Weights of a small GPT-style language model, trained from scratch on English Wikipedia: 10 layers, 4 heads of 64.
MLP neurons of a small language model. Each row is named by its layer, matrix (gate and up: input weights) and neuron, and shows model dimensions 0-191. Each number is 500 + 40 x the weight over its row's rms, rounded and kept within 0 to 999. Numbers have three digits each. A neuron's up and down rows have the sign that makes its largest values positive.
Before each neuron's rows, "fires on" lists the tokens most often at its 100 highest values on Wikipedia text that the model never trained on. A number after a token or word is its count.

fires on: "es" 16, "ap" 13, " des" 13, "." 12, "," 12, "s" 5
L4.gate237:518442591477491449530537551509514549461495491484520506512491461542553515560499503450418437530451471456476520521518466504502492533464477412470501458481474438588474439474512448533535525483560460524521496558473553512525548420541547463531498534489487493531558577608554398558559532496564510497521504532461454493404459477555502438527514546569525466502536494502487525560524566502512431509593563485492453535515457497542420466476522447463530475468482507475449460529528556437460480554480554534438478456464515489564534504550442504478445515503515471519499498512507428504481454513549474482
L4.up237:506548458474547440496473437473486464462481466486538524462501447542510489461457471499557435530510466530468483528570578487486580533490516476440476461480541483524574522479510422540554542412446551501495495472499485541533504515479453503553557568528541505556552519483553542571518462520539471459447481513515464434457456503498531511569541430540429589514490452491484472517536527423434425523554485485508500542538496543467507491438417482470564439443527496480519508543509508550480444484543501511558493486489425479519435565458511555439474493538589450564508550525435541502512503538586518478

fires on: " res" 60, "es" 26, "0" 8, "res" 6
L2.gate766:500495501461513500559462489495472486529592532484523547517486448542502514535495447482423418626517531514521559532491456430487490505502514484510512413544568462475522420511513468497511511530520523479513497474474481513473438505512400480478515522508539551495513550505533496450448462446500473541561484506474486445534526513495573543502517470477574467503468550409570489474578573579468507506537504471464436492554482522426426451494563495469535518521507478503536564618448460528468470521511496465510490532478495405463473546549472512491481533488475412546538537488512425478407468461586555570
L2.up766:491503398493487447516507480476487540530521517496494602542528497502524493575442445495524451459520510464504558475527449513517446498472546512460488507580506462521466460483575473474551480495552540488512489483499420547506494540438464496419519537526478497524502478515476474484471521436479505472512523477501408518547484489528550528466472429479482458490553540429508452469525535489498521435537429464526449495525459616458485579543518520459482537513458511539525550588534567466461468504525557431436516547472505438484524505500491518523514540462397415460457496536450512534451515546582525607

fires on: "es" 31, "s" 12, "g" 9, "id" 7, "in" 6, "ame" 6
L4.gate32:506566512508520536474434523504511491575411503500518553526569521621493464508517490524547492549537498548516548520466555491489494500475501468499571515472487462585491477475450491497557517514524442560439478526459490474516558451517478511491473471413461504487468546480537529450506492500459443506427463453481482527475488432498515492542489533521469566516524544556472516438474515560499454535459511530416481481468566516448454627452571547518459626494509495468576501519470553491496578476513472488494440490505482438502575519467532468520487464441535445534468506511543510507464471473490572453
L4.up32:544532517471494512543493514507471538470528546572448626446501514448438507536441555540558522500494550497531484516516537538496461452464491619479509508498508487454500579528457596535543483448486436575518498509491495459512492510506480462524538414434486443428489501528563496501548464428609587473400490471547500439487472437519516546517520493512559527498463599525560430508456544509466466511526423556496508464491495555504505488493531463472459518512513479508487513508561487511501524462475512495444484424518478499529434484509492506532501488470541443476544510526543500564498466557517456442

fires on: "ing" 17, "1" 14, " who" 8, "ob" 8, "ru" 7
L4.gate677:454501446454453513528519537467556500517493475483494512436541545526487516387515528527500491441482490600522481523513557525512444539487485449535495556521486508508495553427497559511523513508505446458580474515561422545474479470554525459529511460445529458496419529478487517515433543498537436464498514563499507471446536464451594487468473481503527605510466517505485569500533475497516460435490416556541511487452509490488538503486510537531468439517477494497423457491509570561427533527439507442557532476523521525467445458502555544480571470498537495470531491474526434580513507540559411509
L4.up677:493460512492456466483538514429442542541512460499538503495460499501419436496524465504476488489468509443462478479543487541510433512418523509464461472470484487485530534437511520624531472555468461478501420526502525491405503470524495457467478502468456515495478489444471428560565522453519548478463523509507453403503519548496509603490421517567580574508452614514518511514427490478479482500556423501529530483534482540527457405510561518505473479551487569492484454509480572526535526461567511508568476505574492507530481509458555528449524470500518577498530478476488524478500524386459564574

fires on: "mer" 18, "ed" 15, "ter" 8, "uth" 8, "ham" 4
L5.gate96:466456416563496518412469525568496588608512536523448509447489495506528552533496399483534476466522498484481503500528434430539465486478469494497448475470422513481501464520481505434515460463533516537430455508431504481475444463514447470498424522553507479558474397515530547439543484507526486547511438509545457553510463476495492552510448515551473496544392547494514494591584514526561513456520505463489537566501483477524504474620494562520514520443497501489467487550505426477526493511515536501511482448514565534518469470497559534550517467497525560511514509450456494472464498520516522548
L5.up96:499492481501557476557505507550515487552439485549467464456532464490509475510538467496543514527505491469414459449425514420594520522510492509506490594503452588507417522488399474450554543495478485465506559467595484443508484533493466466474523527456525470461454397496441540531514515528577479490473405498482521522538472518491524502477439475515400500526546450499552474566457544457502528493552509440516470518415518519521503570507520565540485514464436538496490490500491520493475483472494488521484472493507450483562518561562468505453530493515548513505464483502482421429479511568555519502

fires on: "se" 39, "-" 25, "s" 17
L2.gate32:503430515494608555532461533511442576485518535497419524535522499510498518525533532469517497560526568401480463531566520578522434564471498498520505448520442506542403489484526508511527510526564491527511465469474520509487569466506507460519489434495549557493507487554557394527491592499543462470550535456511433501507446515504530528461501454524463477525470575517496532549482456449431451541461460545502545537518507512544492472487528508564484521465491456482493454587409503530505542504468457416470470513499413510491536465437540511467495445498502487475536488433433464481491561487530432554
L2.up32:438558524478521515521478559514529481525507461461492564549467516554474490524524543519443430455483522477445513509445419561503495530473516542440496515515539489540526512499478507500588512487472580500479488529535517508510476433555510431464481477523399489471511495534553566460517527468500513447441428430443524505496495491521413498497502481524485482483511502579478516540501559440489486542510539416495475568475416470550561484506538495500548461444461452475481484519462520504480485512522464526505470571462464529533528502433433450509493566432614532497491514504511567560560501498532606499

fires on: " time" 27, "ction" 8, "ge" 8, " later" 7, "an" 6, "ia" 4
L4.gate286:513458436504480484473550549593508443477549511497522440480542501474487492410521485565545486532564491519531467577470492518478418508516479425518509522488471486516477507484523536415503509542497463503482472409513531473478521506528467536494454443551558477573480456501521480484579617427470447573486499525480504525417564541524493439530538529496471466548498523476519493552498442525488523505491474470542456536524496600434579496480568431542523500529501529513510465409521532483554432518494519491462482522459541492483521524450504508512464520555481494438495563503484445435519470543528568480
L4.up286:503498553493390481532480557486604503422528507515449501490506483465543532504569522553506518428512469576521453545465488505475537529501462450532483500541505519564453507542539448522537539468473448549538478500518538455439465484442406539465515458545503506539509541494448468433532458507495496438497575530461494476533490402516430498503514453492486467415462478473433471462578574519524417556466578470530516501511485501435529559476557539515489470494524505553552506528499481445489555499495536471521525543528470488533518509476404450503473517485468532465462455496549590476521506527474496540

fires on: "b" 35, "ation" 14, "ed" 11, "ers" 9, "on" 5, "B" 5
L2.gate697:502482504479511538485516573486548556486461525581517602439517503471512526454505457541500522515534574546451473537512449531438509491610505505548515510426485428499527485494488513460532475532539478514481519545440615493524595552501494487457459557493482429462516487508502517460396473473418502520488444483526422559519486493505491454433519525428483492493568537425521518497561578525502488512497535453500455490494491458515460452536414581537477511484458431475475483483441493564500504510501465553503485521476475504522493498499445515542505468466544543523393504487630499490405449477538455487
L2.up697:616574568552454462530502497466494536466546504462551552456528466511469450443538505484543505572463553495531541510506453468466536475465518571543470490500473501504465497509551467406517488522588489463593488546517480517590600446542459471500551507565519474486401552520443484534508554450502501501554524484407431476453457479543533492480534471526450519490530498477486518535495500558518549472456581476488469425556479494545491513434480483542538450483464479497477473441451469503489485506478518458481567496426554489479507526412520516477565547460451488438448439479509480484490505521547536473

fires on: "." 13, "mer" 12, "ed" 9, "er" 8, "ent" 6, "or" 6
L5.gate737:425480516447542500587459502434460523462511488447436490545584470482554516503468459510572516511518542536525556494398514497504458525517490500537486505547517513502526477466437518509526592503525487533496582433491444505539491531429477405500484517525538466440465446409551531529484400604499486498482543485443561520514538486510384454513452504547526484458572533496557497516468535495489537482582556428444522507431503538476515448498476505448509494542532522490510507514556581508475503492543441514542503472482523527505486485564486516533500483518487426492477536512458501478512515510458493498
L5.up737:460513610421453484449529501575414506526497430460540570529527475441502488507526483477536491545489601491553495434501504553550485467552513524507416525503600523500489515494525496489499506513497507501524545519531502486593469571496475493558405536482551513486495547499514516476523538535483465465525502481514479502491564533493412480452445465530415435530546482419532564433485464573540435573506509478516530500518507503495474473536531507496499474547446494521446491443448480505457593541561517455497479467470485456511518492534522500491561468531427506505474567491538489507529458490491488509

fires on: "ar" 35, "ch" 8, "h" 7, "t" 7, "th" 6, "ary" 5
L4.gate155:544536514450496460465509463494530433519629559497566529463542426488526410556536570457530444546459581550484464483557545483461458442509516488493515460474532557522563536517528472431542565500486516460476515516499532504486461464555418512554555488531477464516507475528512517483502489511517478525475403524490522497530525510525487534418498478512514508502519487467476538535514484527479473550461430473528505482529478494470486478518481474526559467388493507518456431466504470535455437588512448563518485500500606480516449410545505422517479550481606511486514477559545506474511521480499527479
L4.up155:505569534540493558457582464507560514475537504535464520523448483512457516499400483435558566468581462528506552546469516434495505484530542491604542443551530518452510495525494429444509435449518513506465473526489533534431466510481445513491480484534460438428490508517487532506440573530502470477557482504483507496519573443462497493550501508448531477436468507508569539529450527494510499513521455545455465498500476460524499570531542521545495597490440484484499494495514430520488502531457520499477481530516487463523457505474532554460490585480462513405503572454477460493471541420518536457

fires on: "e" 25, "ing" 21, "t" 7, " |" 7, "ed" 6, "ly" 4
L4.gate439:465567397527510536485430543502481549554434536463604499530510531452502472438511540459363430501412496518442552546541455476490487518516482494545530545499497476502498487407540575522521521497511453481453525527508518451530488571513546475499494574549451523465568537548472451510466536474525486555495504528541428455488527561477419492557444454520549496522480471549464481462527493514501522498514461482506515524546485454554546484554524438522524549525515510476488538543494571479495469421541490537430572549526472495547553550497511439534437490471565491449437502557517482540540467459465508490
L4.up439:523475545521525450445523432424521516474480507430473502516417519571514522525474503456538505555625500490468443499446453483485527463461499492539489579502492505481522534479571563520438523590493497528531454532577487476502546474520563524413520500473457522407469529583529601551462521538524491520477502464422575484507568473531475504493480491501455478527509563483485498460451545513537500563485551503462588433502496449492440527487508543489553513533519463491511482460519498539625428481453464548499521505523461430553455545523507486551445467489524459476466551461491549531488481530432495504

fires on: "um" 15, "ing" 14, "ag" 12, "in" 9, "g" 9, "ian" 8
L2.gate625:510487557438577441495509462467498490591484556493470572502545501503428462455496544445573471476512455509509521497475531506481532478481507536502480505544439424518518484530578593528453487460488542516502450554481447516559554557505552439529531516471486508433521519376452499438512481400448508524573560453457452483493582482537483471518509510511481530455465448468455477550526526531467473569463515446527500451503480460574443520460548498493509490506561488481540560558494575479480525482489531524533495463451459504526501488522503456503571486517533457531531486541463535470542515502514466485
L2.up625:525528497510460517563457513499466510560501516458460554484490448558530532576460552532516467530557481490474485512419476561458439515511500533498548454532458507497448476455470597514520506476411510553540438512481515476498443513440449565523482495494515500473478529466528487464465486563559489485503494568529498485480522583494446564487529545492505510473459539471446509541489498569528438492480464509546470460565480520478493441421539512486481450531548475503481506495438449496502479514478580494508511473526511513438516428542485553441438517469609487504476458514512459496543531518543456511

fires on: "um" 26, "in" 20, "ow" 16, "end" 13, "ide" 6
L2.gate493:464484509506473565543453413427472474520499564548446571504486467494518580565528529465614503509551453488481507550457511542431476531504482539434495491470517505523545472519512490470490478432550498525508468508529498535586423488581553509619423463508419546463489523521520464470462464456485475581480499455499498500562548479518543485436507545478437558537460469488500520544493500499557604535549507519466475509471465509500456567400515487488439431487474485508572490522483417489563487443526514504511511500490490473504519434485549461513448505512548459516477526436476491485534518544484483563
L2.up493:482447471482486450525450568489488513426544543453490551464503458504563536510581456580533607451492478534484438501472516526467471511485501541464532494588484460537480478440468569452498516444501464489575458511487503454517521487509508478490479484531576582481475491434562515557503406462463469505517464521569532476475564506444584477446535513478512505458491465507436497487529441507524594501532579489540477491465510522453510548457540457514395484510443478459537500520524467492528461529530548476490532609452470504505442510494506466529517516549603492560513541496463539530491509531535518367

fires on: "in" 13, "ar" 12, "or" 10, "er" 9, "h" 8, "ch" 8
L5.gate151:446490499464497486469483497593451470604534421502544538575538547433495559553517518443527528489472465546531479494421498578500466481510529495465544496451537548473518507506432560424469518481456455485525522548467484529436529438539463456464489386524403510539520583469527514582480579501542509535514466516487529571525468536456527510452461479458444498531511515418460481542526519557521424499506485521490576460566563477553444510494475515519478440509460506467467459407459524493531482534532486530517507486466503424522479436515499497527484458513501471490460543550510549551532549468503577455
L5.up151:502502508495467438435525442569498477483514453489484457480509543538524494509522416498505514494441534562569502513361536498456584479507479495428528531486535522554554520523483541447473518443510373525353446496511516419477488549435483516501500486521498484569499449540473505471473502507515497486518495449523497524466499467446428549507548566441474460533513546435569475511569454518476541520428505477470554562518461502440525540517532546556491530485463483505522497539501495508532493497537517555504469427549578470484440520519517543532495496511477546526533558527515460481494599489597543523

fires on: "ed" 41, "ated" 7, "ced" 6, "gan" 6, "ing" 6, "te" 6
L5.gate835:522496518482590525466513417455435514513547521550440494477500494452520525508568539491526533477462481523514510487378475457515516518518510525502518555470508502485496513569498478472557553429483544528506502475519518482502453455475493548463467521513601520483481529526496465516480539540549505437481480477484461473555467429536546497538552529613573487566497493529530439548504463510508529491489481515531514428494521525498486549527500433445498493528506521465408528446576542507477520455488485538501501545511466504481526515473402509512552457501525493430508497489531444554543484488480476521
L5.up835:495474473478489482532455517567463577468501544495541492567533531491567506509568559447512515534497440456585547459431555469498523485473545482520526556475556446514580591504500482495492453501448538494504480572507429539552510511466425526442611443458482482536590466472457550489497520450456479520486437578549486537516512527523506535484533518470509509403520481425519560554485561547394498495466550457532492481467498447493481501477599509448512451478515481466503505453542470509515460511512529499450529457433565537448481514493444525473395525451478449545522483480510488519593456440486459463

fires on: "s" 23, "-" 18, "all" 15, "ing" 10, "ost" 10, "le" 8
L2.gate838:517483469535490518433510427494416461503554514486546512518542509486497448446452437493511468541480492530521522571527448535464546485480511474499502533543524489445477429489554531440502494586500483616521487541497495528490446506483529536493465475515456496490521428559505477530585482501503427517487517458534524471490452517457439462531496459429505539531511522524547470513503501399554463473445442476504475610522481482502554535482594499416578539449575458511475491517440493545464529492469435490561590482523454490498556504541578533470515465499492486532497446542506466481466503510480501470
L2.up838:526477484559485443565493549449504579559488548432487439515482494503550518539562477541463508460595423516432535467524442532497553450555558419604470507577499500501457468477545485536492474578514490543497527522423490489495483458527516463518484464543484502494497482531456497467448473500493525483453525482479504438484511529463475480581507480543550514532503522486542440558526498491477524434458505485495535500447461445466418468555495483491503550540535529550453482476425415589472499428502541546520450502504546503460502472526547528458485466464439484493539478505502546550480509418530492461

fires on: "l" 19, "ed" 16, "ing" 16, "ation" 14, "ure" 5, "s" 5
L2.gate636:489496417445504509556492546491505537507497490538478522475483552529458435496522453603442424493518460462429548479535520533603501445530504468487539588553455449559502521456529479522415544552451471476532435542421541513548550536489524474505512481533489449504503529481523518522468506485470462521542492531562447519506489523494511469516432510489501558551405536518567495482431546508520518430460551491470487519464511519586486485474455464473493497544595493501459461505521519503506391413431495530494509486525492491517543559450556556516539411507559541517440521517536506530518536456438546485
L2.up636:547476534518494457518438515507505499523504447484570454513516507632528522430580496577496479566415456535533470491467494512474451542494530489489509509464488481488447518487459515563438474569532482467459416491529494488521552437476456490555562442498482491547466472505520497505488504544522504490524539500436459565497506451556450454567518552477563479507466499520592457532506405496532421493485512519514423463540510464568535542497465399443550480492508544475493484462573477472551537516488500530461495489544498445508495492512485508492521490459488566445504553461500471496538577575504572553

fires on: "on" 18, "h" 15, "un" 11, "ri" 7, "ar" 6, "ate" 5
L4.gate767:423491456542461515485492467526530463519530486491411558534583527577468551473448434470535496519529495514467536525465509484498492472518488543512534525481441511458486412483506490448525524442454471516558529489524503514526558449494600416469563561457513474557492541436487398495476472494473534581517453435564482531524512487549535497473513483454511518485481512540424547507508467505460549498518497493537529536514494507486554467379527417440479486502562486490493508607511456578523515542474504526516437537463489567532542530488534505540477445480424537472515504447462499485527495486512511480
L4.up767:464537432543461489421449535543469485449524524520525490482504552442517495525514568465547511491538448558508480481477492491476536540475452469455464484580495470517461465437552480547537467451481558535517488446531481493495431481434475570496514496614480525518530534529544498434492476478430490490512460495571494522515507464503526538490529510421537482589480492572490570557420508450473594476623539489487466495492488576546443478509534529502442476522549473519479444462502478534523495523501465530464520521489529492583477499535493645466426496529473485483529529514505462465425451522430448518

fires on: "em" 50, "rom" 23, "om" 17, "il" 8
L2.gate182:507469502540476497521516534489540525477463527522527504497563493478576502493484484557457546520464543444514537513597443492565496532464538479596463514452475490436458494524495475529501496508577410537535471539500484459544518554493511557530547471505483538452482543506516433393455522453510515534484440554556524473466509457522529578467449523477539469405557502471465490487428424487443559550567518495563555454537516525467505435456504487490513505499448510461447427455479432491570511478488435443517550515561497473479563539472476488505537549458480518494473530555518455426521519568518522530
L2.up182:519453453448461483473480549493547558488389497467499530484523455512539486501509489512517572479474510504469492535519573478541521524492531521595540491467445498430463471539518510481518512501569458456506460494577468518530512521466502436529584543479535518524542509465476520502454476383497475512514521447463519410455460572434443534486568522459505509502493584462464511529519482513472492487517413577562546470500467456511485488560503433470564519535440500549498464532490487450526482540531426537462469490398515513461502530546522528493481582504543521517490536517452591474481449597511498381

fires on: "ult" 30, "ect" 10, "er" 9, "or" 8, "ge" 4
L5.gate709:491497579563494477554518513460498438487543523462478536513468539468493500483473461438559553444523570494468518564477465453586551488455557511467466541508495524580513535546540488510519465480479519481451507457546479462483497527529495430517480446538439524510452530487487461505441545437477546519487547467508466466476520592504454489453477407484452542489495461494567554469533543497557566553525525471548513479504485549442523535513486522535532410542415492527504453461447502496488472489566455478478464475553498493489519501495531457471485534493515487515481508447526526352550524461540514515
L5.up709:448459512499453472480522499443511455475475470470503498557483529458499504495556442540519545565449529487541495561509530461479466487455544549522536519526445478538526510457444479563528543462473472593499550562458513470534511487471517431534503456533442580499448518469468522528475539477532526419533535509458481449469531536509487463515508521454492508517508544484483485445613519406483464567521484578466541554487549515489491485582485561522494436539502458549468437481548486575503428450453516498469507555525532505500542500519495463519498529566520502468534493463544549426490508532482411505

fires on: "om" 18, "l" 13, "ep" 11, "p" 8, "il" 7, "sh" 4
L5.gate279:503529452497548481494605539496612457554476527519434492509596492436524547489447514523457444534440537465504526545448459513458532476497553544536498513522551497450482474544527590524424522527457475425489482448497512484496524463507544508565514524489515548551512538502455469425547532587490451494502438534555513476503498562479499511472444508488480484409526509467506429476522464538514468499543412472424522502547514468556529514486540475438424538433485508448522535507467572443610573495505502475516500453540473528457555532468571448459481513517461503469448469476475464489538458499482510533
L5.up279:513470429539435467470508500464487576515437527490525490433520547511438524423480491543432522494491474475503508527442486514447510494451551559568498549530484588452509586535584524486438521566456562505504523518457553494468488518429453435537547578510438480458424511466522544488503462463478522484520516515521592525533470493464469469432490429424527423485533577504463561472487459533519472449516447543434497488455553523485557544474467464428514490457488490521531531528532485472583514410466543536549411498456500538498495538521492477523521458495531475497514479503548564550474558477436473509

fires on: "ing" 81, "ated" 7, "amp" 6
L4.gate519:504424490522449602513495463448441523474548456449510480517494568499506448470512440523520484409484523578541522464479531535518429488504505534617482501455486516422513533449548561482460521505507466573510489499510523510498462442500509519543547560486440450511494530490495487500465522563493474483550483510569506503459478521465541412487528549495510565536570552475440492440518505551523559417534431439508536434433500491445445501529554456534563499546487561445475538476496537523444498517457520518503493567496432465513532479521531514497485481536501504504564485562535451556491503438457550494
L4.up519:504512551541475460450487479461470549529491485448497450514551560484514529572534517480580492478548449480489581534584457488491463434530561521537515563445529471428560450469477537485515498545487562503462565472525563486423423393553538540477454448521515516483578462467494533487459499466594522516507570497514526523468472510533505497579531482513509496498461512490478456522495505522465477524493467473493407506466544388547510442544498573485548488516533563474498554486458526541513538524507528502514523527475513497477568477484506563508456579520489466440512458444507505510557526488478568476

fires on: "l" 24, " des" 24, " al" 18, "el" 12, "es" 7, "se" 5
L5.gate602:482508540481575504445543552430463463533494509481545518526521539478538495510501515471510466442498449512489471514464382563454482466503544470485472453529458538501488467480511509466431498519498494501501488484524454504544510483612568439514427498585507574592484512585530466598435495583569439444467454538460502480491484471457526452472499532523514492536493492512469425514476484543401468521404532411418521462488509546574527456502475533528480569495498529494499536572526419513531469500453511506516541494519521501397541558520422591488501468499476491470465512542502468516474423536509501485
L5.up602:437529511487552522500510491479508455520514453482510544504515522500544502453425446502449471506480507490572476532498433465590479507486538539557468491483515491562444501476533511517476507468506544458452439543528453525529450437522538466500459499500446470556503490534492526510599439530514528489446571451507477560452456458562504442520510493484463472588487506486450494530500540478429504559472502400530550460459405524500551515510510485499487437501405411522528548579517517492539536410548535513463521500448447526507538500490513504403501532502511473425540519504510511499473519514535463445

fires on: "ootball" 14, "er" 9, "ent" 8, "ress" 8, "io" 7, "or" 6
L4.gate113:426489541490567477551503453455526476583509502504458532493479525480514557532437498468486538502514497641451409508454494534499441599409589427547462525446522421460495511479484505432471546498552537510505526488554411532456468454542446497521519533487498476541545488451508495472466451521462472458542481533469498447488591546538495505479486485463484480527524442518531515493518527533516518530445537427539555463438440536422484486507525476481540460543504507515571518518507475450492511516528489440600484516495551480445574522514498497537494457516522425481445543516581518434523503502484474512
L4.up113:448485581502428512507506499516493429457530601507521552484522571511506491527470526536491501495511440554535397506528398445538418497470486461503484526473526449526491518502461446424450477553529541527511567450488455521563467522414502470468484529538401499532520477472468510469496583473466583494483500514460497503478570465526475485503454508469401504507503518471546477525518544497483455545545553514523566482451488503497506502571465516505507521506585608559515501516461532468465490516461522446482549531516497530446511452475509544473426516482529477478463627484480492481568504552498523527

fires on: "an" 25, "rom" 22, "ri" 21, " no" 10, "ate" 7, "ra" 6
L2.gate567:504422464478492557475476495534562550506530521479493531538515444492467421492470486467461459509479548450536431520530449498488411454562489528498513453541438492461492494513501489528520541497444410514507481474478514509503408513495539587543535462484493504512563490463523495527487433509418572538476526504538435475479566487504527488530428495436518482507446427501458574473523498460504533525541436398615577524478534500556482489433484508442550495514518541556495532549512579592550534586503447475488492531425482517536533441444537496486430446506483580524484489444435520454506471570538520461
L2.up567:529534471535467509526580388610540576500505486499480543536558558512491518463465494551499464509466519476486477515463542463517550470512447467576474468547483465444469538519564473496493465404501472540492511496459476455575464545532477469477535530490511431518446497520503492471505516533533498486501425552488433431520476467457515448495495523486548523489518480525453490556517524523533504533581482425607537472544579530493483590474554461514548575426481490437391516549459461461489525523491509491566523448490515456590428516425507539427500519464475584482497487467507527510505482516538422544

fires on: "ing" 37, "ed" 21, "s" 12, "er" 6
L4.gate116:579430486510538444529542501484429483488518502463541575576503421409439449540549483452498524482472453465536478557486617494502474452445534528467496475529591488532487561442533534463627498497436462468511469496567540499491455494470547442473511552491518475467543458471517529431582552501502530474482522479515494486529442505550429520512536459534496562495512520522461489447521529570538454547461495512472492548523527537517512490441516534470517523495501474484516527430589502524533437541468474544556500482486458505454493489511420538503475456547462469469453504513464421538440519528498590471
L4.up116:477497488533494452523497444481453536506479571442536539516510479548479573548536460449496448504481541525561486539500439523531503513517565499507551565486582503416544430492501496514536485527503547541498515469477516545539447481523436433423551523517499443525549457401505487499533488470453465550424518559483484498602522514484510414484579482506413444469562472544510573545484491489501527444498443533484504473492508494568542459551544511458491537498446463518492438461436502485472491510521496441441449524512524491466535514550497556510460517437539464489563463487458497479537560484504525551

fires on: "in" 33, "en" 24, "el" 9, "ten" 4, "ich" 4
L2.gate239:461545544495548546428478569545471465529495531507554507536513470461516471587591464452547516481439498482430461511459470469509481511515482513506542476514501473528506446566459433536498501529458535501500385441448545455488473512517525485448509479505541450440481517534468525471455462479475522522489506565526522444510505527509546400433555514481473513542552584458474422473496536552524549466490477428440528496432515465458525519558522470533488492544497520514544541526490515500588437475463519536563481503551579446514551509452547485438458408423554460527503493526466529498514555501522491529
L2.up239:489497496481516520505447464557502507487455562382472441464542493528450547494496449565518524516491460485464480398450501467481462519479472436503447536532545533465518559485472566486533475508479529556519521497573478491497549495428511539501446408499473462512462506485458465460488516533525436540494502467491504519541445501494507542485531532537423519559486465514509469628577553483451523539506436477525503469487555418550515552443549525474484511463532449558448486471498429480554471443538508489477575418500504434480523566521492512560450459475514539575539500549456481447464516517483535556

fires on: " loc" 30, " rel" 26, " all" 10, " own" 8, "el" 7, "ter" 4
L5.gate596:492563550443418569426550478520517512515541412551500480547497516508446472512544600542475534461463420509567511566497499440532541475521570493488470490511492533442512525530538440481497553538542513468524504408501477512482571530472528414525490510519465514499528468516497463518488498486465545448506523501431601500493444492448509521475509473495545564526642505459491436518516450493552464497470540482571533461467533505473428489450522508510492513469463514441505523531524527508437464463440518493543538566523478539468487490493490502464479475458435501524513447481471532438526546503498452520
L5.up596:497551573507442512470506450478489477580576445513567477542564518553542488475472516494506551525428574557522578543484502475547498503483570572511408474460539464461506535590500479511485488540571566531473487437496519483487485426514478526436484451523416482477535491541460496560510517515466497469533531430494559508507430525506436487496476500514494513488560446421574439433521490586552493539514574476525513418474488559501462495510515492498549501482540411466579535517503492453499534503476441470543521555463432450458505489450478565439525558488436502540515520511486471493411480478492469533

fires on: "es" 17, "0" 15, "er" 14, "re" 14, ":" 9, "or" 6
L4.gate80:494519581543488479547454525457461515591543501518509588488509482484529574554500485496508467428469493638524594534587501473540499535480504505525556526507512460510523499497481544505516475612464479531473516515447443474496459514522532529517528494534537530492488570481476441479529546439501502532452470446491474566534550417487519458496510486439480458459475480505447505431535503538534588477440498451492501515497484472428478464436549456551520479485466463456461478491471511573469484464487535518509541521501445456520491492515470508525487548520493431531541531564481429513468536422483520497
L4.up80:463469434490488538468434470497533480486583509547555487520423516485493500487495406442546576477529452505460519530468481508523485535490530528488501509475512558560499477505500442449564453499494478551441425504501537480437569478522436521520483520444499410452597488490435553527491492432555515546412535480548503518491491475456449509498484487542548520463534505509473593499498461501541505466480458504500544512465542513511523575518480557534562463510476476556485520503546532527459527448467530492415557535557531466485540442449456507523531516501472476528493464560390526523502488482504535448

fires on: "," 50, "mer" 11, "ter" 7, " of" 6, "\n" 6, "C" 5
L5.gate567:472514445528432520481512470520483570403480477524519539558506489515450538512495544503466441488470468520534458512464592488504520524463471516484431520534443529446490469418533486490572471483484528494502527536498563477496503493571483427566499586480563543505459434519461474529456458542513546506522483566440504502501497459518554476490517478491471471502452457525517479583534505488536522548481540463503519559496439407498467443461475475504550487488495499574534535543444542446534539500469442490526524508452424541554536572569542539478546492529489431537489467488505490468503433561407500491
L5.up567:515479483540492507531542555529503464563399501440481453467511474506570577483532495531536495500522489478441526455502520502466500464464502491541520554584473465507461475519503560495530504525505519483437527446432452493448483451501466467474507472477494475431527491502476510401559558485493469510553457529433511510591531550464523442510477456610471347526493532518573539509504496565440479505492493504509473488408539524452487575517455484550447537443490500535463537546543546441563524512483464540523486490419494553474483503529499502503537476537591521448493479509566530428464563496498494562

fires on: "ost" 22, "ad" 17, "or" 10, "ak" 10, "ed" 9, "el" 7
L2.gate355:470551513444516502518490511547553481616568478444468532428420487448511424416504538411493448465470545510463532530491489460426576528523522476526526523490540550477485518458445620443509529529572513587471547457504538503493477528526582539495524500479540466529535512490480491466561548474522422484521491523492450521496498522561495569459462534526516470491421465579547501517540474518493515540446520443493493424542481517432482477499504485460479527567491438515518521478554507455463390498498579525490480516504494425523479504543543513513517500484480516488513504512431485560463546566484467438
L2.up355:572470485460570491540458452567483471587570466498605547485501440468496454490473459494517478452532511541470496472439503518457556555486498426471477509542420518425482525494543493478524472523523465485475491510513470480501502482531517532521510437536541484493522517505525527561543526499519498498538451416544406537521506445573443508488509501556482467478475524530488486526494461545574529531549555418464505471471483507429460458533533525554541456479490399467589520486566455502446455460519575577446485440517481455585480455435549536511495488486493632455491505506511447495494494527520516522

fires on: "el" 30, "ter" 23, "h" 8, "ers" 6, "iel" 6
L2.gate727:477519495518491473550494554502565508595472474577532450488584461476495529465446476404514542485490531508479476485494474489481541497549537556443464521502510507476525527513469540388504479570515452415479427511506507467535499490476581467530509445510525533530535553434492523458441550521433569423508500499513505537544546452470555480485475440509556506527471505493551447504469438478510464526489469441533511497467524488514473540487515509440504541533554450525517579505547542584548464549463494510562517528545568501483490542481510549535516543487404518456538475544405548455561385438476422541
L2.up727:468451492500535514525517440470551501544453533517497498510561484456557402505494531452543461504463578526510526511512505506506526541541542503484525522448530543478474458563523500467496494558513511496414428399517446497494568475429539460515479493495445525539482490470540541509541525483444481511450491492496511520484541462486492499476462409491480496467545453555553544479501495548501494429547533490541529506485453454576504542439544455498440507489500492490560527484539498535439446535468510453532546506465520484491488534450553500445594490528495435443544453486518542565503510420527542476